{
  "head_dim": 64,
  "init_std_qkv": 0.0337,
  "lr": 0.0155,
  "weight_decay": 0.016,
  "final_lr_fraction": 0.02,
  "doc_mask": true,
  "train_tokens": 321900000
}
MLP neurons of a small language model. Each row is named by its layer, matrix (up: input weights) and neuron, and shows model dimensions 0-191. Each number is 128 + 32 x the weight over its row's rms, rounded and kept within 0 to 255. Numbers have three digits each.
After each neuron's rows, "fires on" lists the tokens most often at its 100 highest values on Wikipedia text that the model never trained on.

L7.up822:124108112133165155111124174115155133123096165055179108126169070096092102106182204147201168108122146114141116060146113133115142115111107153064122119157175135093165070148158127129127148078087091096121056134096146156161100118135097155161129119102101134155081113127103104136130148117149150162151168113067138149128120161177181151141080168009120095113133128140146175117145109174132151135141101117090139135108167115153145103157158154126166140118177188138137135074073153124106139186149121096118161105065115190100137112151114103122104164096165198161139094062167119094104161097067168089
fires on: "st", " r", " and", "port", " st", "1"

L2.up862:153175121064177137171137172158118128129126155113137194131122137142076133160097082142139168076145175092153155199107124154142120084169165145059090151102142106096078108098184184166111120161141055117108097177140128108097081096151126123187147120121132148110164138136125119125121130168153146075120151088044159097145121114216157157098108120180158119156105174101170114113129122087160093095126095113099070178150132116173046094093166165180131087144128130089065097129182077050104117148099174165156148120159110081158151126180108135126120112162139127155109142157070128054079122134129080092
fires on: "in"

L2.up829:142067129114065146109135158129111128177131130107089083112086135130108081131058140161085194089093101141128114088131149173145174122177155098134121112134131115140135114110154127194138078163173140160121220097116119182140110099103155117163102166124174138174122193088149193141134128150100109180178132123167138114145154098128132137112109166102125122078100173126154125146125082097094210150172124176064102046145095167108100129156095083154141104073157157084150136146126128156178168113145044152149105147165094144137112086125074144114150097114169080131174143148110126136144108126106143069
fires on: " |", "|"

L4.up283:143140143103097100156177116127144161143155137101062145134135107103194164182130114132137112054145132097096121115127042174140130112110154162190164152138193148111110198141096143135083130049098110111119120083115201166111136134056092177112105099171092108083096141081160107146163139156133177145150106165182070153095114113155098145110208087111065109112128084131130091144181106098086112123114147155107129127086141121164181127106101128115141126120162144131159155133153138114087155158107137113110182055124108160170040092071113002101128129113109141197195123160144160142124120193117133143
fires on: ",", "3,", "s", " which", "4,"

L7.up12:107139071105092155114179181140077123117107127158181113138124100059130138130150170113143110128113072133085148191120140066189049187137128118180141110105144144139087133158104131077187099107051126123056110159160155139143125189111099100137126195209106159119145049087163132161098156191143173099149166134092114125099121162117169132116133115144155144107169101156122163128166073126142173113155149140173080085157125114114122071161149126172094137137137152131142136079112156063070050103140119151118111170157119155166095157199117163120110153108196160142174088105065169093156097099107152116
fires on: " qu", "qu", " ch", "ep", " Ch"

L5.up225:148103119156088130129126138138136129141171154095099114103160125189108156107114153104091115150127108103113122069140158124228099160138111097099136129159061154108126145148121173092121169129149171126157153132169136104152087140155144113133189126116176102144091115152128085147170170085070249143053073172086150154102092137171126142095126113064114168200147108127173126108129104126126107086182159091127140065114019155128154117153177157088139141129116140169092104124166157193149102165160156155082142087058120136161155165172083162102139136083142088130149168138165151123110167105146135107
fires on: " The", "The", ".", " the", "ff", "as"

L4.up438:118164152091133121113130113142127116168133136103176153135092159058169124152174100166100127073117137106125130095176155034145165160138163155139173106140148107100146059099148168127102183137084186082102166116170085096139196111121119116164132121118131137122112176098092083147120133136132125091133124154087150076147111074147135121148173101105182107112062215128144155107137052090154125132147226114075198087131177130166155168099148099100107107079131085109157129115125163106134098158160147139150097100127175139165161097094103115137126070148107157120156131169120174102154200103118136073
fires on: ",", "in", " in", "c", " and", "on"

L5.up271:130091075175134129058177146145112157187128150138138108142194143140154144111207108143089170101113094092094172124129151174042139095119116120103111146176067085080135133087123160105132146187124156105146134107162146139157132103114107152090131166185116170147072099170141103145100119161107160126159128072124138184128140124103054092176138173163167147094104164117116147155130123141154092160118111124140104130134134149138151124065133135113115106125148142158113079081122128107058145059134097085117099155117141089174128129118130150143068179111052158127092136171128113062140089168153150083
fires on: "al", "ly", "on", "at", " of", "un"

L4.up530:141102173101095140138111134150093126173146118147116141170107157121078154148124142192115149067118119155133134135119069143163125136141103108103125133143134195079121130127072113114095154097156116104152137099175125129182149113178130132084161127083160152172182094099156143099147095100079057193125099147098168051147150128109146145060124120130168123131132203127138150126115124150107155128121110111133129064121092147145166136098159164146099182112098095155165168073065126114157146176152154125083136152094111097095137112089161104182106095125113103177169122156166183097074120178124110133
fires on: " |", ":"

L2.up837:142092075150106079170163127128089126135172197141104125164103152179019158121108118145136095136132109100053146144211097073100164075089130113081137161094176157079099091126127119134027102077133144124130141165096156044155149095156102142139143128150122130118106082175111151128092108160163132165101161111123143143116150156145150154140158134141121115104137141116184099099081109097122119168114117069132123153095100073144136078097131153151165143156176079136090113164136115136078147115137171150099172214124150127150136127130143109097047069134130152127096160128051154143119142116113154133
fires on: "s", "ins", "in"

L2.up913:144173146105152093150149175138127136162124123153145129159160188154156122102199110124150162140094091156164115146130093142152124141177165130141159134062141144094077163137142096125106126103109107150093085123118090173086122183095105135138097138098157079121123129151075171109176106079148181134078123088158129105154096094116125076109106129111145142149086098140129148115128092170094131180094133126090088099130200158132136109109109138099128090069120124134189162126077169121111116130160101137119115146179098210156151150135122147157101108109179066101127134135124157107160085210064145140
fires on: "-", ".", "===", ","

L7.up818:153154059182146156122166148156133092147125086181091099102127138120148075117153079153186123099096144114123129115163179139123105161124162112126116131150189155116155189146121149090135128078176187094104117058141160157095163151086162143079051121093182131204163109175148107115144202168114175145144134156080148123138127102148098096115126123090164131101136133138113086086109112105072145103078122151097132122113065108151119118108141134121187105168066197084141139093108117096051132155117135130146155134105138097063195169129141179152141115123109150074109114178142114111187107091105170115
fires on: "al", "it", "(", "ar"

L2.up559:123143155113168105155160201064070109081140114128105124120100099143130085151119128101127072098140167118129075158106127103167096133110140162132123138194166125121077147136139135147080142170093151088103134159149185135150125112089109183125207145144097127104190132144218167167110152138131027133133067096036137089103117092121112131179106102086115119093150110089127132190133182136102110133159138134163114116081152124189108100118108148142140122152095157075122144133083184147103065163099159149175079120134117086157124073046117171080110100161145126085059078125133192160117170137077142135
fires on: " /", "up", " University", "ime", "chool", " –"

L4.up287:200111121134135131052110131144158116136179140136124103106121150118106148078166142097142108150131096116091053145158122120096105086084118151115137167168157151064086171155135186168118147130103157179087113123080205151090060100110148140030078164097106052129087099142091106104130135172087142144099157122173125136116099132127122100141157148077130147100107134158091102165152132158132096121204148133112136125053137181110145100186144208126131132141155167147126173120153056164124088090142135181156157074079094155174079105166149116141136167067109156109116152110151057094124118159134179158
fires on: " when", "ver", "s", "hen", " but", ","

L2.up94:115110149100136124109058103127126132130126177102134130108123113125135120093146112085130124085155095143129133144191108139075145109157188149110165152082105166134161084122071173108127109135128132146160184128081152137118149127141079123136121119133128102128175139095130150125128113173144179163087111176143171105137121145165177150043192157170200124152159147147131096087064064167136145158181129147040150107129142154169093116135095151141082163073098084152096078093172152192083103120116141124133137177091121122117129167140147073088114124092110205104140129092073134194082168079205085051
fires on: "h", "s", " res", "ing", "in", " cont"

L2.up652:129124176138182107061159135140180170119099149125128127113088112149103132127061088122118091147098181161120099089094112115188142165113133156159149180168134123119104158102129086164115168116098108166133130102182132151120094098109149162107102123177094055104097128120144116136146095105172095116134136147113164130151141089113079072111078119119076138123114178091170108176167125178175186105161098098105156096127158146193129166128119075109075119117133123083146154131104125146077133192125155140127058184142107072123170074088126142151167146108162120139132102131073120142076082094122180135
fires on: " /", "ime", "hen", " first", " rec", " American"

L4.up911:169170156068126131144159144165116096112150136119121130138193098133074165146130063155094104130169129110167108139128150105102101108201088114123165158142163100085102098202127137183144123112080124086152104105080144148081126110064067154062101117107114076128140110121209102109116101114104110171115147179170157155104124146117122130143156090116071142143164115148141118156127098122137119184121172117102143062079128140134178111113135162098169168162189130118142099121130127135087066161119120143130168084140056134126084106054118047118078129100125153111142031135176130175186110171164188173
fires on: ",", "3,", "ow", "hen", "4,", "ing"

L5.up644:096103185118068118120147174109128156095146096157183147186086124117087097033160168116115106089208124175096205094120167083100122122091099136113133216174079087147140135174120139065147159220117175136133068128127104083120165150141120162112133128120033152195148095143159105153115084117153115122175154131144135117166128134150125162138085140137152143118132133130115173169135134074113136096164120146174135131139096100101160121068110095089165110122162091133117090085191109095077123126119107162121085197178090145158142133065161169149112089142108146170109141123116146156132152161146091137
fires on: "al", " of", "-", " and"

L4.up108:150162166068115124170177143124144103109141112156097127144174134089117130119067126130074136114152075169154086115066073131128119143177148088145129122155117142143132163128094152156124057144160127143147134152136166139073112158085137136093202123124106124127146115116194091106112110119145086119128140107186187082180095146145202135169085159135149099098106119096168130174157130150115052126087161114151113121119154164157189090151087164086160152092163134135110133150115071160103138135182103112143147124122139118178114167141092053124086057145130095102119027095133145123122137127150142139
fires on: "s", "aw", "es", "ug", "c", "o"

L7.up57:121125162115130137106129157053114130136120175064139160119120149160122162136062132145137113158072208109121141145154117111151147183114164088096084136182114164164161081112105147147154106124157155105147108110088097066160094173112117104142099115164077118130088153109138098133108119140155185133142098054127044104125136119130093110135151105073097130087130150185142143105122203139149124059155150126111119159150143120098093099149033148095131197108156113168144173107135103151150126069177153087122132100099209085148137202097089113103114084040111136129155108153137170108105123146152132127
fires on: " P", "en", "P", "pen", "op", "ight"

L4.up1002:095156164100177119062128120156102100093115182102095148107189161171124186142096092093096036101109140152190154109075152105164120145159155098124104156165060104112095145132123156163131107161117120093194135079114102156147156143124098113134208106066068122087120095140141111118197142131123155080060100095172159129114128116167092075094126096093169158123121072113118132140110144151122124182102108187085139126109070124139185133093123148098094111174185150126120146082173171163085133128167114113084124138115066143181122133148113068140156201119131116104149129084131131143134089118145079092
fires on: " John", "ff", "ord", ".", "ne"

L7.up1009:100152041092139135132122080126069173132135183139183142082071101147105115157138108106161108112091083127089154139093149058135159126145153138135164139134163108137188097104127137091135065086098173161142133079155197121175044121104178090138137195124146186157126115132199144149153123094122133125147102082122103091060094123096118102113116159133139160111122138166140151138169065199107089172169156082139132126151184142087121139120137139143144095089158105161103146137130128105126077096103115086152072133123145102203112062153109142073151133135101078085113149103106164149159144107127086143
fires on: " ch", " Ch", "h"

L2.up192:095185112127149090132192136122148193186116136114128163124094153143123098109168134139143183128161097106177132105142152139180146166085164056157149111119147089077139085121132103148131086138096082128097109144174121096127124136085135129132173104119178047112141128091051174146105164079128141185058057118197107081142089107073132130136129061106119135159090120124144102133126151153164140154127169130107141102130138160177106176076074174127145117053145120095140152115124102143172130097134129126076104185172112186139115172099157176126119128097203159095174141126162152136175093153119076185
fires on: ".", "-", ").", " cont"

L2.up955:189115154119145180132149162228103156135121139155093098142065142148076088141103189169135166098113079130155086147080099102135086165165109108162123118153158142094114114067151116111126087122191087143093120101107168141060126069048134098144166075121139153143121160150090155132122141162068122157169160118097143088162113101138145110108100093142176139117092144161162084116145116132127139145160084140146109128137121224197120136140134147138144160105080063153160112115091131152184108130120058137149169092157111164136133102145108151131066090133105064121204062175164157151130126168102103101
fires on: " |"

L7.up457:138147101095138185128000153149101175121125132161180137100161143120115113096162151127197144116175108119133169058145151182107184147132105112122130079187138154126131157132125121101104134106129143132125117105126162133167104141149128076109121120135140189097176094093066144118125093126101149125146175078131103141124161109151157170137179165100160114141144143042168125119112081123166177117140117119161088148156174126117202110102114105142143150150142214120144136137094081113138059099126133084085120171074152113154088175101157126172158125191152113117185176073101164130060162110103150131
fires on: "st", "est", "an", " st", " St", "it"

L5.up912:167123112108122146154144098103167153108096089100138086112100143126128165118172077166131114154135175099107165113137097117176116146110150108117101148209152136147124138179172139104132157068107177189089113114192133160155142139063140071084101154095115159166103148152119139103152157126114087155151101150164071152164120110133162141209146128109118117091107084105118083129175134105116115083163103123139083155122108101090170111110112114136210133148190160124169111140081140140062128127120084153149117147108103157165050175132125144186122171127163107084126104179160093096118097115074122101
fires on: "al", "ak", "a", "ar", "ach", "am"

L2.up810:098111111087089172066129139120105143153141192120100173112134111129163062045176125130135143094158091131127136130084162184125070185121139064087156123197111088121146105104143188120080132140066147132113162150118101088164125125160160172128141146165109107133157145159125140128058143182155122118138178188123108115141158139121140115159045136125130152108131123138167147143117141137116093155180046122095111148159111101183130110094122178155068147089140135148137079168171138141096151130145132171122137122092161152167125173143093119147072142094072120165103111198157142176095145096110126093
fires on: "ly", "n", "inal", "al", "ual"

L5.up366:176173174134138104111203146138167080098141094128118159119139136139135139109155158149152096101111122088065085127090094119063107124164122123131147110130133084134122113150131135142137137099080127099122122123111192135110118118092066119104119077126121149126169108145085139166104132185114135176108109150193119139071092072094140130119160115106091136106128058164179125171172115152129122127149170104141130085066149125052229141138106203080112140091138203158100104088167087140073143101110167131137149103108107113117113124142119071124127200068134132109165088098140117121189101174102146169
fires on: ",", "3,", " when", "4,", "ough", "il"